{"n_layer": 11, "n_kv_head": 1, "head_dim": 128, "d_mlp": 704, "rope_base": 10000.0, "qk_norm": true, "tie_embeddings": false, "lr_mult_o": 0.976, "lr_head": 0.00785, "warmup_steps": 0, "train_tokens": 203200000, "steps": 6202}
MLP neurons of a small language model. Each row is named by its layer, matrix (gate and up: input weights) and neuron, and shows model dimensions 96-223. Each number is 50 + 10 x the weight over its row's rms, rounded and kept within 0 to 99. A neuron's up and down rows have the sign that makes its largest values positive.
After each neuron's rows, "fires on" lists the tokens most often at its 100 highest values on Wikipedia text that the model never trained on. A number after a token or word is its count.

L4.gate331:66 44 35 62 56 49 38 32 44 62 48 59 59 53 43 57 72 59 44 55 34 40 48 56 59 44 61 53 40 72 50 47 64 38 51 32 50 43 47 67 61 44 32 54 46 55 52 43 43 58 53 43 51 47 44 38 45 72 66 48 57 49 43 36 56 48 40 56 71 49 61 51 47 69 43 35 59 41 52 63 42 50 61 47 45 42 25 47 53 51 44 47 56 31 39 33 57 54 44 56 57 50 42 54 61 49 46 56 63 48 49 41 37 58 45 62 53 44 49 50 55 42 47 50 45 48 82 44
L4.up331:55 32 45 52 41 55 35 42 56 57 64 52 31 48 57 50 52 59 66 67 38 35 62 52 50 49 53 48 57 49 63 54 45 46 63 41 22 51 36 62 47 62 47 59 54 34 44 38 41 47 53 50 49 41 42 37 36 55 71 45 45 51 61 50 59 53 52 45 44 58 52 34 52 56 23 25 63 39 66 57 36 65 46 47 49 38 50 45 40 72 52 55 49 47 55 45 64 43 42 46 58 40 46 64 38 49 62 43 43 55 57 31 60 59 69 52 48 60 49 35 49 36 49 45 47 48 58 53
fires on: "ta" 22, "ho" 11, "bro" 9, "r" 6, "io" 6, "no" 5

L4.gate323:40 50 45 26 52 59 48 53 54 53 39 59 49 39 64 54 37 38 49 55 51 58 50 31 43 54 44 55 57 29 39 35 41 61 59 55 44 59 45 64 48 65 50 51 63 63 46 49 56 44 49 46 39 50 60 59 42 42 55 41 38 25 63 55 63 36 47 54 46 26 54 33 51 51 36 52 59 46 41 53 46 55 34 51 47 63 60 45 50 29 29 43 43 44 63 53 53 48 63 48 30 32 41 33 48 42 49 27 57 34 64 53 57 45 55 49 54 43 47 47 53 55 71 62 73 68 43 44
L4.up323:67 51 47 40 60 42 64 55 48 52 40 57 44 34 52 37 47 43 42 67 59 64 58 53 64 49 30 43 43 50 65 54 44 48 50 45 61 46 39 45 42 39 57 48 62 56 57 63 54 50 51 38 59 59 61 43 63 52 58 42 31 59 54 43 41 45 60 57 50 41 53 37 60 40 58 39 47 68 52 41 47 61 26 57 56 41 73 71 53 57 43 42 41 61 48 57 42 31 63 42 48 45 69 47 49 47 59 44 49 58 29 65 46 47 40 37 53 46 27 30 48 58 73 56 41 32 54 52
fires on: "der" 32, " as" 16, "uc" 9

L6.gate598:50 39 47 49 51 49 30 59 47 49 49 49 54 60 45 61 51 55 49 39 42 30 38 36 48 55 48 21 40 44 50 56 68 50 51 41 54 50 47 41 38 76 43 41 58 46 46 75 57 35 42 68 53 60 50 56 41 43 32 58 48 38 58 46 48 63 48 52 57 42 49 66 55 56 45 51 53 51 64 44 62 57 58 51 36 67 50 46 48 57 38 62 43 42 58 49 33 46 39 26 45 46 52 54 53 45 58 44 74 33 70 41 45 53 36 45 52 58 64 34 56 59 46 42 49 37 64 53
L6.up598:39 54 67 59 50 39 64 29 36 28 45 29 46 43 55 54 44 64 69 59 39 45 26 40 47 57 43 41 44 78 67 46 48 32 54 43 55 51 39 23 54 46 39 54 30 48 51 56 53 46 31 56 57 40 41 39 56 69 41 64 51 45 38 44 51 44 60 47 48 44 44 32 61 36 48 48 37 38 48 52 42 54 45 47 42 57 44 57 35 51 44 38 45 45 40 49 55 59 43 44 58 69 53 69 50 56 36 60 56 45 48 51 60 38 52 56 38 32 38 65 41 44 51 50 47 51 50 55
fires on: " of" 17, " out" 15, "ing" 11, "ort" 9, "s" 7

L8.gate607:46 38 29 44 59 45 47 46 38 41 45 64 68 47 30 43 53 47 36 59 52 60 52 55 55 46 59 58 47 26 54 34 69 66 54 61 54 40 52 28 51 51 34 43 36 62 52 59 45 52 46 45 49 41 35 60 38 59 53 55 62 53 26 45 46 71 51 51 38 49 53 62 59 40 61 41 47 47 41 65 38 52 57 43 43 45 31 62 34 58 57 47 49 43 42 63 49 46 58 48 42 59 61 48 58 55 52 37 55 49 59 65 57 56 47 58 55 45 59 44 54 42 46 66 37 32 59 47
L8.up607:32 51 41 41 54 32 37 53 66 63 39 45 64 42 59 48 43 34 35 62 60 43 56 54 49 49 50 65 57 52 46 43 34 56 38 52 41 46 55 58 62 47 36 47 55 67 32 52 37 44 33 46 52 60 35 66 52 57 62 61 44 47 38 45 50 61 74 41 43 57 44 56 63 51 42 42 38 40 60 47 66 29 39 55 42 43 42 52 39 57 46 69 53 55 54 44 47 50 32 50 44 52 35 57 50 50 68 37 28 47 67 48 42 28 48 34 52 54 61 48 42 51 72 49 63 63 43 48
fires on: "," 41, "." 15

L6.gate518:44 52 40 45 46 48 46 44 49 63 62 59 61 58 30 26 44 42 59 58 44 57 53 54 66 57 49 55 43 42 57 39 61 55 35 48 46 34 53 61 50 48 23 47 47 36 40 38 57 45 56 52 30 50 55 62 39 39 46 54 44 50 47 61 52 50 51 49 35 44 36 62 61 45 32 29 62 69 51 59 48 53 46 64 51 43 51 60 54 66 49 49 67 46 40 62 46 72 55 40 64 34 32 54 57 40 46 57 66 57 44 35 61 42 55 35 39 36 46 53 50 57 53 25 58 59 59 50
L6.up518:36 57 56 69 41 52 55 55 63 52 45 59 32 44 52 59 45 71 54 49 39 55 57 46 68 48 70 52 54 51 57 68 56 49 44 46 41 42 40 56 43 53 55 37 46 70 75 41 41 35 50 53 61 56 60 54 63 42 37 50 56 44 74 43 50 47 44 43 47 59 55 49 48 31 63 49 56 69 33 43 58 37 45 48 52 42 47 61 47 37 53 68 40 35 61 31 53 67 58 62 55 52 42 55 58 54 41 34 48 47 60 53 71 36 43 63 42 33 29 53 46 60 53 35 53 42 58 45
fires on: "-" 29, "=" 13, "ed" 12, " cm" 7, "n" 4, "d" 4

L4.gate608:38 35 30 42 64 54 51 50 40 38 38 43 53 44 51 44 48 30 49 44 35 70 34 51 38 37 70 47 40 41 50 45 33 49 68 57 56 40 57 41 54 54 56 43 49 36 40 59 39 63 44 25 56 32 47 50 55 42 42 47 59 44 70 60 57 49 56 63 40 52 60 42 67 42 60 65 45 30 46 49 34 21 71 47 39 57 30 60 38 56 47 41 39 50 42 33 46 47 59 56 41 43 57 41 49 43 41 60 72 41 49 53 43 45 35 50 58 45 39 43 47 55 51 49 39 16 66 63
L4.up608:37 41 49 53 39 54 56 53 58 40 60 42 56 46 53 49 62 58 62 63 35 47 43 35 44 41 77 49 62 69 64 33 48 62 35 57 44 52 58 44 34 47 52 43 52 42 41 28 44 42 37 60 36 49 51 51 61 57 65 59 51 28 56 45 44 60 53 35 43 46 51 46 37 48 62 32 52 40 46 49 51 37 38 50 44 46 54 57 49 40 55 49 49 58 45 50 46 49 46 49 40 41 73 57 57 34 44 51 51 44 40 57 52 58 47 26 58 54 44 46 38 58 43 51 30 62 47 41
fires on: " of" 27, " |" 14, ":" 9, "-" 9, " to" 8, " 0" 6

L8.gate368:60 53 48 52 51 56 58 45 40 36 56 53 46 53 48 46 63 40 56 53 53 56 47 36 51 33 39 41 46 46 44 38 56 71 54 69 57 55 52 63 57 52 43 56 53 56 56 41 57 48 53 43 51 40 52 45 33 47 56 56 75 34 56 61 51 36 36 49 66 31 36 52 35 48 45 50 43 45 63 35 45 31 53 78 43 63 52 56 64 31 53 36 54 53 60 58 42 39 50 54 48 40 49 52 43 32 40 34 60 35 74 49 31 42 48 35 44 61 44 40 59 38 52 36 54 55 56 51
L8.up368:57 46 37 63 27 61 47 44 33 41 54 46 42 51 58 48 43 38 52 50 73 49 36 42 54 37 37 39 62 50 38 43 50 64 58 68 54 53 48 43 37 42 43 51 45 48 70 55 61 33 53 35 73 35 62 47 28 33 55 51 75 49 48 49 45 36 37 51 71 41 58 37 29 57 57 48 49 45 59 38 54 42 61 54 47 57 41 53 47 46 54 46 59 47 60 53 56 33 43 52 56 34 57 44 35 31 42 44 46 40 47 31 42 37 52 47 47 57 30 62 40 47 63 37 64 54 62 71
fires on: " as" 28, "\n\n" 10, " called" 7, " (" 7, " name" 6

L8.gate491:66 50 42 48 57 44 56 40 49 53 47 48 51 62 29 46 55 34 63 43 51 50 57 47 55 35 41 44 60 40 42 38 47 53 40 56 52 55 56 56 27 61 51 48 37 39 60 50 59 44 49 59 51 60 51 40 49 62 65 45 61 56 35 50 47 28 43 38 53 69 55 56 55 41 57 71 51 46 51 43 30 49 56 60 51 59 40 53 36 44 47 48 49 54 44 50 55 38 57 51 44 28 50 63 49 33 47 60 55 45 45 72 34 51 44 38 67 35 52 48 66 63 51 44 72 60 51 72
L8.up491:53 40 55 57 34 38 37 33 45 54 45 49 34 43 48 37 42 49 56 64 56 60 64 60 48 55 38 37 34 54 47 65 42 57 54 63 50 43 47 48 62 52 44 49 41 36 73 44 35 44 58 55 28 63 55 56 28 37 56 62 76 21 40 57 70 42 46 52 53 40 50 49 37 51 36 51 46 42 40 37 60 49 46 47 43 35 33 47 56 60 43 41 46 63 43 57 46 53 41 51 46 63 35 64 51 45 61 38 61 32 44 64 54 38 49 50 52 48 32 41 54 57 46 45 51 43 62 60
fires on: "." 15, " (" 14, " called" 10, " named" 7, " considered" 5, " known" 5

L8.gate282:35 60 35 44 59 62 63 51 55 60 41 63 48 63 47 36 49 40 57 45 33 63 50 53 56 53 29 34 45 53 38 53 54 46 51 58 55 42 66 49 27 59 42 50 74 57 53 52 54 39 54 31 47 43 72 40 47 37 56 62 47 55 33 45 54 57 40 45 39 39 57 49 44 44 52 81 49 57 53 59 49 55 44 39 60 54 41 49 40 46 48 38 65 44 48 49 36 39 54 57 62 46 44 64 46 49 49 77 53 34 62 45 37 65 51 58 45 35 40 43 64 58 47 42 54 51 53 39
L8.up282:52 65 45 44 72 49 65 46 52 43 44 62 51 62 38 43 42 52 54 59 50 42 32 53 48 46 29 59 71 62 35 59 51 48 63 72 44 54 38 33 55 54 30 38 51 50 46 61 43 38 49 59 49 49 48 59 68 45 38 75 67 56 52 80 46 57 39 55 57 27 55 57 58 44 64 53 46 42 31 60 49 48 43 50 61 57 48 55 45 50 55 41 52 50 45 58 40 48 61 72 63 42 44 66 48 63 59 48 60 38 53 26 39 50 53 35 41 31 62 53 47 62 51 48 41 46 54 38
fires on: " of" 55, " g" 14, "-" 11, "," 8, " |" 5

L4.gate338:48 49 53 61 48 40 24 52 51 53 44 43 66 59 49 27 58 59 43 49 59 59 35 34 68 57 51 48 43 43 44 69 31 61 49 48 50 68 57 76 24 60 48 59 42 50 52 59 50 54 54 57 25 55 50 45 48 53 36 43 34 41 69 36 56 41 52 44 37 25 55 59 58 43 48 45 42 53 52 58 52 44 58 49 45 53 47 47 27 46 31 36 61 19 40 33 43 44 56 35 39 53 47 41 57 46 67 46 64 59 54 50 31 53 47 41 38 49 58 37 53 48 63 58 63 51 53 50
L4.up338:42 39 52 33 61 47 57 38 52 25 51 50 65 39 63 46 56 49 51 66 37 47 51 53 63 40 39 44 54 51 40 49 51 50 51 51 38 51 38 61 57 49 57 58 47 51 44 55 34 44 58 45 34 44 64 54 29 53 49 61 52 48 66 51 51 44 70 46 41 26 49 51 65 48 51 60 50 62 53 37 46 45 60 54 57 41 47 53 41 55 41 33 54 14 37 51 50 37 36 47 32 41 65 54 37 47 57 54 64 55 63 50 50 47 39 29 40 49 57 49 56 57 60 53 58 60 40 48
fires on: "." 32, "," 29, " to" 14, " and" 6, "/" 4, "=" 4

L6.gate131:50 72 38 53 53 51 48 47 41 53 51 46 53 24 70 74 27 67 40 48 67 57 35 32 57 52 41 50 41 34 53 55 39 58 42 48 52 52 49 36 50 73 45 36 47 58 72 44 46 42 69 53 43 50 44 49 55 49 32 56 52 58 35 62 57 58 53 58 41 56 56 51 54 41 49 54 61 60 52 35 54 48 64 64 25 37 41 40 54 51 49 52 21 61 51 40 54 43 51 64 51 53 56 45 47 50 51 44 44 43 69 33 74 42 49 45 51 68 52 42 64 42 69 45 51 37 48 52
L6.up131:40 51 46 76 33 48 52 50 56 51 43 27 56 67 63 55 47 55 53 48 57 81 52 47 61 40 67 67 41 71 52 62 44 53 43 41 62 47 39 39 56 78 43 30 52 45 61 53 59 56 54 36 43 58 46 51 44 40 46 49 39 57 44 46 67 47 46 70 35 39 53 54 41 61 49 60 54 58 42 49 47 56 50 54 62 44 49 38 55 52 47 43 45 62 26 37 47 44 59 52 57 57 41 45 66 38 64 40 47 68 55 50 58 53 47 55 60 27 83 54 60 54 50 59 36 37 47 59
fires on: " she" 39, " her" 29, " She" 11, "=" 4, "″" 4

L8.gate336:67 42 47 59 47 58 44 31 50 51 48 42 49 56 34 44 85 38 36 49 62 49 48 40 47 60 42 61 60 55 59 56 26 56 54 47 48 68 57 39 49 60 43 48 57 34 64 23 68 43 46 52 60 65 62 36 45 50 50 65 48 58 52 44 48 73 50 46 61 60 52 46 51 37 49 46 50 49 61 52 41 64 37 40 80 49 48 61 45 26 45 41 71 47 51 49 73 51 44 56 50 47 43 47 55 53 50 53 51 50 44 45 69 41 54 50 54 39 54 60 57 66 58 60 56 34 49 46
L8.up336:55 37 35 40 55 26 36 69 55 50 38 46 70 56 65 60 48 38 54 38 52 53 66 50 44 47 64 42 50 56 66 47 52 48 56 39 42 50 63 62 67 55 51 59 55 44 49 75 55 51 53 47 60 38 62 62 63 54 57 38 54 27 50 59 64 35 47 49 49 49 70 53 47 50 41 32 63 54 50 44 15 59 62 43 67 53 46 54 42 41 45 37 52 38 49 39 52 48 49 49 49 52 31 34 40 38 42 51 58 52 60 53 41 60 45 46 50 64 48 53 58 48 36 59 47 35 56 60
fires on: " |" 23, " as" 16, "|" 10, "3" 6, " of" 4, "5" 4

L7.gate50:44 38 48 41 53 36 49 42 45 64 44 54 48 45 54 46 55 44 38 42 46 48 62 62 55 31 56 48 41 45 52 38 61 56 54 52 55 61 38 63 49 46 41 47 57 67 51 39 65 62 36 51 51 66 30 43 52 69 62 63 44 42 44 38 45 51 53 50 51 31 58 51 53 63 54 42 62 61 41 53 28 52 52 50 48 65 33 51 47 33 52 50 61 37 60 58 53 53 54 57 28 69 70 48 58 30 53 33 62 56 53 61 53 43 67 38 42 58 47 50 48 54 46 67 73 59 68 49
L7.up50:43 58 68 54 48 69 42 72 42 48 33 50 56 58 47 39 52 41 39 52 59 47 59 59 44 53 73 53 44 46 53 53 33 43 51 47 64 44 55 46 47 59 46 39 54 66 53 50 41 69 56 45 54 50 54 50 60 60 47 41 40 60 56 51 38 43 37 49 41 42 47 57 57 47 45 56 45 45 73 64 44 62 68 45 39 61 48 48 60 52 47 40 40 50 53 64 60 56 42 34 47 29 63 43 55 57 31 55 54 48 45 48 50 36 40 54 46 44 38 28 41 46 56 56 43 50 51 47
fires on: " as" 70

L8.gate341:49 51 29 58 47 62 55 47 65 47 57 47 27 55 45 47 48 23 47 36 54 71 46 30 48 45 50 46 25 64 61 46 60 50 40 43 53 73 52 47 52 56 53 53 51 36 54 53 61 58 52 29 60 56 58 54 40 30 68 61 50 54 52 56 56 67 58 49 43 58 55 48 44 50 40 49 49 41 57 55 49 54 65 50 55 40 56 53 42 28 45 46 72 39 50 58 30 43 29 57 58 50 53 56 42 48 41 56 36 38 51 51 54 46 56 45 32 55 65 43 56 55 59 57 57 54 63 45
L8.up341:61 52 63 53 51 43 40 49 65 52 49 58 52 60 39 55 48 54 38 43 74 45 55 48 52 63 59 41 47 63 42 63 47 53 44 37 65 44 43 60 68 47 66 49 51 39 47 66 48 57 63 55 55 56 56 55 71 48 48 33 49 50 61 53 72 59 28 49 60 61 40 46 39 54 46 50 54 40 61 56 45 47 45 50 58 62 67 53 51 60 58 58 45 30 61 47 67 73 39 41 34 51 67 52 41 64 46 44 35 41 46 49 51 40 42 41 35 57 44 36 58 75 47 33 69 49 49 60
fires on: " |" 26, "  " 17, " (" 16, "-" 11, "|" 11, " •" 4

L7.gate332:48 45 56 34 53 53 55 64 47 49 35 51 62 42 48 49 72 49 66 50 39 59 35 44 72 54 42 27 52 45 65 53 48 54 48 64 60 48 58 72 39 68 43 51 46 59 57 60 53 32 37 47 41 52 56 61 51 72 62 67 47 51 55 40 47 65 71 68 54 52 34 73 40 33 56 62 56 53 54 54 46 60 52 57 60 28 60 65 42 39 56 39 46 41 40 37 48 48 61 43 45 36 69 44 45 45 54 60 67 51 49 57 58 51 44 39 56 61 62 49 47 51 66 39 46 62 47 41
L7.up332:49 45 61 55 72 57 45 38 56 52 32 32 48 36 48 59 48 51 52 64 43 57 56 48 53 48 45 45 36 56 59 60 56 52 64 51 57 52 56 63 50 52 44 56 46 55 34 56 24 28 46 72 45 56 43 35 30 54 73 56 58 51 44 20 51 44 47 46 46 45 59 59 45 32 61 53 51 75 45 70 51 53 61 48 64 50 54 56 43 43 55 41 61 68 47 59 32 44 46 60 46 47 53 57 54 70 44 41 41 71 68 58 44 51 52 46 50 57 37 51 50 61 56 25 70 51 50 36
fires on: " and" 52, " or" 16, "," 13, " to" 12

L6.gate270:48 47 48 44 59 44 31 42 47 56 57 44 48 42 37 41 35 45 60 45 55 49 50 34 73 53 42 71 57 46 41 51 47 66 49 49 47 51 52 43 49 43 48 46 39 42 51 61 51 40 56 49 60 49 54 33 51 55 47 64 15 58 55 57 59 41 55 34 51 51 43 59 59 68 64 81 46 70 65 46 44 37 41 41 56 47 52 43 42 32 59 48 47 43 26 51 50 62 40 49 33 54 47 46 63 40 39 42 66 44 37 42 39 31 36 51 64 45 44 50 47 50 67 49 56 34 36 56
L6.up270:49 46 51 45 58 38 41 37 58 52 37 36 57 38 65 61 49 60 67 77 38 55 58 58 34 56 55 53 53 45 55 50 58 44 48 57 58 50 35 54 25 50 34 44 47 47 37 56 32 59 35 38 58 55 44 47 46 38 46 63 33 51 47 45 57 49 57 55 38 49 60 46 53 51 31 65 76 52 66 56 39 43 40 59 53 38 42 34 45 45 50 50 42 47 49 45 49 33 58 46 36 58 64 60 51 59 49 48 57 62 45 46 61 41 52 60 69 39 65 47 48 25 49 62 60 42 33 44
fires on: " or" 25, " he" 16, " and" 16, " to" 11, ":" 6, " they" 4

L4.gate271:66 34 23 38 46 53 41 58 65 45 28 46 63 49 57 50 51 55 50 36 51 47 54 61 35 44 29 32 49 47 58 33 51 62 66 56 37 43 49 54 42 63 37 50 46 39 68 44 35 65 26 49 51 64 60 49 47 63 64 56 50 48 57 55 61 50 63 43 63 65 51 53 32 66 56 62 35 44 54 57 67 52 48 50 50 65 58 39 41 48 53 37 54 49 47 45 46 44 51 55 52 50 56 38 54 49 53 50 63 47 53 46 73 31 58 62 57 59 53 53 42 36 68 50 52 38 70 48
L4.up271:51 36 16 51 46 53 48 40 60 59 29 57 54 59 43 48 61 52 53 42 53 47 68 49 38 40 53 48 47 52 72 39 49 45 61 69 29 56 49 60 38 62 42 44 53 35 42 58 44 51 46 58 57 39 45 56 30 42 60 53 47 61 52 64 60 42 51 49 66 50 47 67 34 58 63 39 23 44 47 65 36 62 38 45 53 49 45 47 23 40 49 37 52 45 45 44 54 47 38 46 53 44 49 53 47 65 53 54 38 54 47 53 51 63 47 61 52 43 52 75 46 27 39 58 35 47 55 52
fires on: "er" 19, "ter" 11, "ry" 11, "n" 6, "y" 5, "r" 5

L7.gate310:42 32 45 41 66 33 54 56 47 43 55 38 39 31 47 63 43 43 44 44 60 44 39 49 68 55 46 50 37 66 49 42 54 55 49 51 52 29 49 49 61 70 42 54 49 42 80 56 52 58 50 54 53 53 58 54 43 46 42 55 40 38 44 60 55 55 46 50 35 68 47 59 55 59 51 41 70 67 46 42 50 63 54 61 43 60 51 48 39 48 44 39 46 50 28 36 34 41 38 42 58 49 67 48 53 49 56 24 70 49 46 60 34 57 41 61 43 56 50 53 47 47 42 40 32 39 59 45
L7.up310:66 49 59 57 62 66 40 53 50 38 60 39 56 40 50 43 43 51 58 37 58 49 42 48 42 58 48 43 44 49 52 40 38 33 46 62 48 58 34 55 43 66 30 57 56 63 55 54 61 58 25 45 59 60 47 50 49 62 59 53 44 61 48 36 61 56 51 64 50 42 57 68 44 67 49 42 33 54 44 59 49 49 52 57 46 51 51 38 61 46 52 54 65 58 64 37 35 45 70 73 40 46 40 67 50 64 22 55 51 43 33 61 65 58 47 43 50 31 54 39 77 43 51 53 45 57 61 34
fires on: " (" 48, " UTC" 6, " of" 6, " There" 4

L7.gate396:49 40 46 33 69 44 59 60 66 70 62 48 60 51 41 41 39 39 23 46 39 47 43 40 45 39 39 48 42 57 64 42 60 67 66 66 46 50 67 53 37 42 26 49 53 66 51 49 60 48 54 42 37 64 48 48 64 42 68 71 62 38 42 52 41 58 31 52 49 51 35 49 64 44 63 55 46 40 56 50 49 42 57 58 48 39 53 40 60 51 46 54 35 51 47 45 34 55 42 67 45 34 45 46 57 42 30 36 60 48 40 62 47 70 52 51 50 58 60 51 42 37 51 64 50 50 45 51
L7.up396:43 60 49 54 34 51 45 50 47 48 54 46 62 46 51 43 47 53 51 40 47 43 36 56 44 82 41 47 49 71 59 45 68 31 50 61 30 52 46 49 65 60 26 59 50 63 39 49 34 48 54 53 44 46 50 41 60 32 40 46 58 35 53 66 42 53 65 65 55 44 45 53 37 56 39 53 42 36 53 35 58 59 54 57 46 43 41 61 46 48 34 68 49 67 50 47 60 54 37 69 43 28 35 48 45 67 38 49 48 49 36 49 48 41 42 65 57 36 52 42 55 44 60 47 54 67 57 42
fires on: "," 70, " Texas" 6, " There" 4

L8.gate17:51 37 47 55 56 38 57 49 53 56 42 65 59 57 48 39 62 25 61 48 66 53 43 44 58 58 45 44 47 59 41 46 61 55 50 51 49 40 45 69 39 44 49 50 43 38 37 35 56 33 34 56 47 43 50 53 41 29 65 62 37 49 51 57 49 55 41 54 50 18 40 46 56 45 52 69 53 40 67 50 59 54 54 46 55 64 53 52 35 33 70 52 48 35 57 51 45 43 42 47 40 57 60 66 45 64 33 38 39 47 47 43 52 44 58 61 65 46 55 55 47 33 34 57 54 71 44 59
L8.up17:47 44 61 27 66 31 50 38 38 67 36 46 46 46 48 38 39 46 40 55 43 48 66 57 47 52 51 46 48 55 44 54 56 46 49 53 41 48 47 62 63 44 44 41 45 46 38 39 54 38 62 59 41 60 47 61 63 65 39 58 44 51 51 70 45 42 60 59 54 34 49 41 49 42 45 33 48 40 62 50 64 48 34 70 33 52 62 58 51 37 41 45 50 33 46 65 61 51 31 57 60 44 45 53 53 53 53 43 36 52 42 59 46 47 39 35 60 39 62 44 47 56 53 37 52 66 45 30
fires on: " |" 43, "sc" 9, "\n\n" 8, "lo" 6, "-" 5

L7.gate337:57 45 53 49 41 29 47 39 53 59 25 57 44 54 33 63 28 41 41 46 48 68 45 53 41 47 44 51 32 55 39 74 59 37 44 33 40 49 59 39 49 46 59 52 48 51 51 53 56 72 46 61 46 53 48 63 61 41 45 71 51 61 47 45 55 53 47 41 48 51 47 47 56 44 51 48 37 50 65 62 58 40 52 54 69 40 65 66 56 47 57 56 50 41 42 56 45 43 57 40 52 29 55 51 41 49 47 48 64 40 45 44 49 51 33 42 50 47 62 40 55 50 49 44 46 47 37 52
L7.up337:35 49 24 37 50 60 51 46 57 55 53 51 63 56 47 42 46 53 59 64 49 42 53 46 49 63 53 49 48 49 58 56 43 41 41 37 37 48 57 48 61 46 45 60 51 43 46 37 47 34 54 42 51 57 62 50 42 57 34 56 42 58 34 60 47 36 42 33 40 50 49 51 50 41 38 42 32 57 43 51 47 41 59 36 56 50 41 33 54 59 46 43 45 47 34 41 62 54 59 54 31 64 35 42 43 52 49 40 59 59 42 48 47 28 39 57 52 58 66 53 64 45 36 44 58 39 37 53
fires on: " The" 22, " the" 17, "\n\n" 8, "uter" 7, " =" 6

L7.gate190:40 55 39 50 46 43 50 53 43 39 65 43 40 40 36 54 17 64 49 69 47 57 47 59 50 32 44 42 39 40 56 60 59 47 49 45 55 67 68 41 45 53 40 51 48 42 53 42 38 63 32 55 59 60 60 56 67 49 32 61 44 50 32 61 50 36 50 52 47 52 40 41 53 40 30 56 41 40 67 61 45 60 73 41 45 45 44 46 62 66 39 39 44 29 62 36 46 39 71 40 45 44 51 53 47 38 52 44 62 49 50 51 57 72 60 47 43 61 54 42 65 40 45 54 54 49 37 55
L7.up190:35 57 58 46 43 64 62 52 60 26 33 50 59 61 48 49 44 68 52 33 54 50 56 49 70 18 45 48 41 28 53 49 30 59 59 51 60 65 50 37 47 70 62 60 38 41 46 49 33 56 63 55 54 63 45 37 43 36 33 59 47 50 55 50 46 50 43 42 50 52 51 32 47 63 51 54 45 60 32 45 59 53 71 50 53 60 56 50 41 49 40 54 36 65 54 42 39 53 54 37 62 65 44 57 51 44 35 53 55 42 58 54 49 43 57 38 57 61 74 27 56 61 58 69 53 54 45 61
fires on: " The" 40, " She" 20, " At" 10, " she" 9, " A" 6

L7.gate25:45 63 30 35 42 47 38 41 65 39 68 62 58 27 48 55 59 57 43 61 67 54 49 46 61 50 30 42 45 27 55 47 48 52 54 56 52 47 54 56 38 75 45 48 45 47 43 45 48 27 56 49 38 39 57 38 47 35 49 51 65 34 42 59 43 51 44 56 54 39 56 69 57 47 62 64 41 62 33 30 52 60 39 48 50 42 48 58 57 42 65 56 50 47 47 51 45 36 53 66 34 59 49 53 50 49 56 47 58 68 51 38 62 52 42 41 43 45 50 46 54 58 56 56 67 32 45 39
L7.up25:55 83 36 48 42 45 63 45 57 53 45 57 46 54 54 55 48 47 31 41 51 61 40 57 45 69 52 57 47 40 45 53 50 30 43 59 37 40 36 56 65 77 60 49 48 68 47 42 40 48 56 57 53 52 53 42 51 62 45 50 62 58 60 46 38 42 35 35 46 59 36 52 47 46 46 46 57 62 35 48 48 60 45 48 45 59 58 48 60 41 34 42 48 47 57 40 43 50 65 59 61 63 53 61 50 39 45 48 62 73 68 40 54 64 43 45 51 48 36 50 57 70 50 77 57 51 51 40
fires on: "-" 38, " the" 4, " co" 4, "n" 4, "is" 4, "ra" 4

L8.gate564:45 31 37 58 62 50 36 44 50 67 72 44 52 45 51 47 43 36 66 49 47 50 52 36 44 70 52 58 45 55 42 54 53 37 67 51 56 41 55 42 63 57 58 59 37 47 60 44 54 50 67 35 38 56 48 55 63 37 36 51 52 50 64 62 61 49 50 57 56 55 57 59 41 56 57 51 58 38 57 55 55 25 51 48 53 60 28 37 55 46 48 47 54 52 52 45 72 59 37 59 42 41 57 29 58 66 39 56 59 40 33 44 47 57 46 65 39 54 42 52 68 40 47 40 52 58 48 56
L8.up564:39 43 54 45 58 62 33 49 59 43 55 66 53 60 47 63 49 63 70 51 42 39 42 54 47 19 65 34 43 38 60 47 57 45 55 52 45 53 55 52 58 57 62 27 55 46 42 65 68 50 54 54 56 52 35 63 46 60 47 55 61 40 52 50 53 45 60 53 42 50 29 46 43 53 65 39 39 34 62 47 56 25 46 63 52 62 59 66 64 40 44 50 60 53 60 57 75 61 39 43 51 48 49 37 54 41 49 37 54 48 60 35 52 57 57 50 56 53 39 66 43 36 43 44 37 47 41 55
fires on: ":" 17, " against" 9, " with" 8, " friend" 7, " to" 6, " by" 5

L7.gate118:65 55 49 45 52 43 51 46 36 65 35 53 43 51 48 58 43 41 61 51 55 46 31 54 59 52 36 50 51 76 57 36 48 60 56 45 37 58 61 45 57 43 39 51 59 65 53 58 42 46 72 46 41 67 54 53 48 58 41 44 43 35 50 50 56 58 49 74 50 40 49 58 48 41 50 59 54 32 63 31 57 42 52 53 35 22 65 55 41 45 44 66 38 48 36 52 27 40 59 47 46 51 43 58 40 52 60 53 49 47 47 46 57 55 47 49 54 57 49 52 47 30 61 54 61 57 41 54
L7.up118:53 36 54 60 36 55 40 54 60 63 69 48 61 43 46 30 50 62 51 57 46 56 48 52 63 61 54 65 53 71 52 52 44 27 64 47 46 32 46 53 54 60 44 34 37 46 55 51 38 67 40 55 35 40 66 45 58 52 53 61 46 67 59 65 39 54 57 32 52 41 50 47 52 42 51 52 47 47 35 41 38 52 55 61 58 44 37 53 35 67 50 51 69 48 45 53 38 56 40 56 44 49 34 55 50 41 53 31 46 47 69 40 43 59 50 64 49 40 48 32 45 56 55 32 55 47 41 52
fires on: "," 28, " It" 19, " book" 5, " film" 5, " year" 5, " game" 4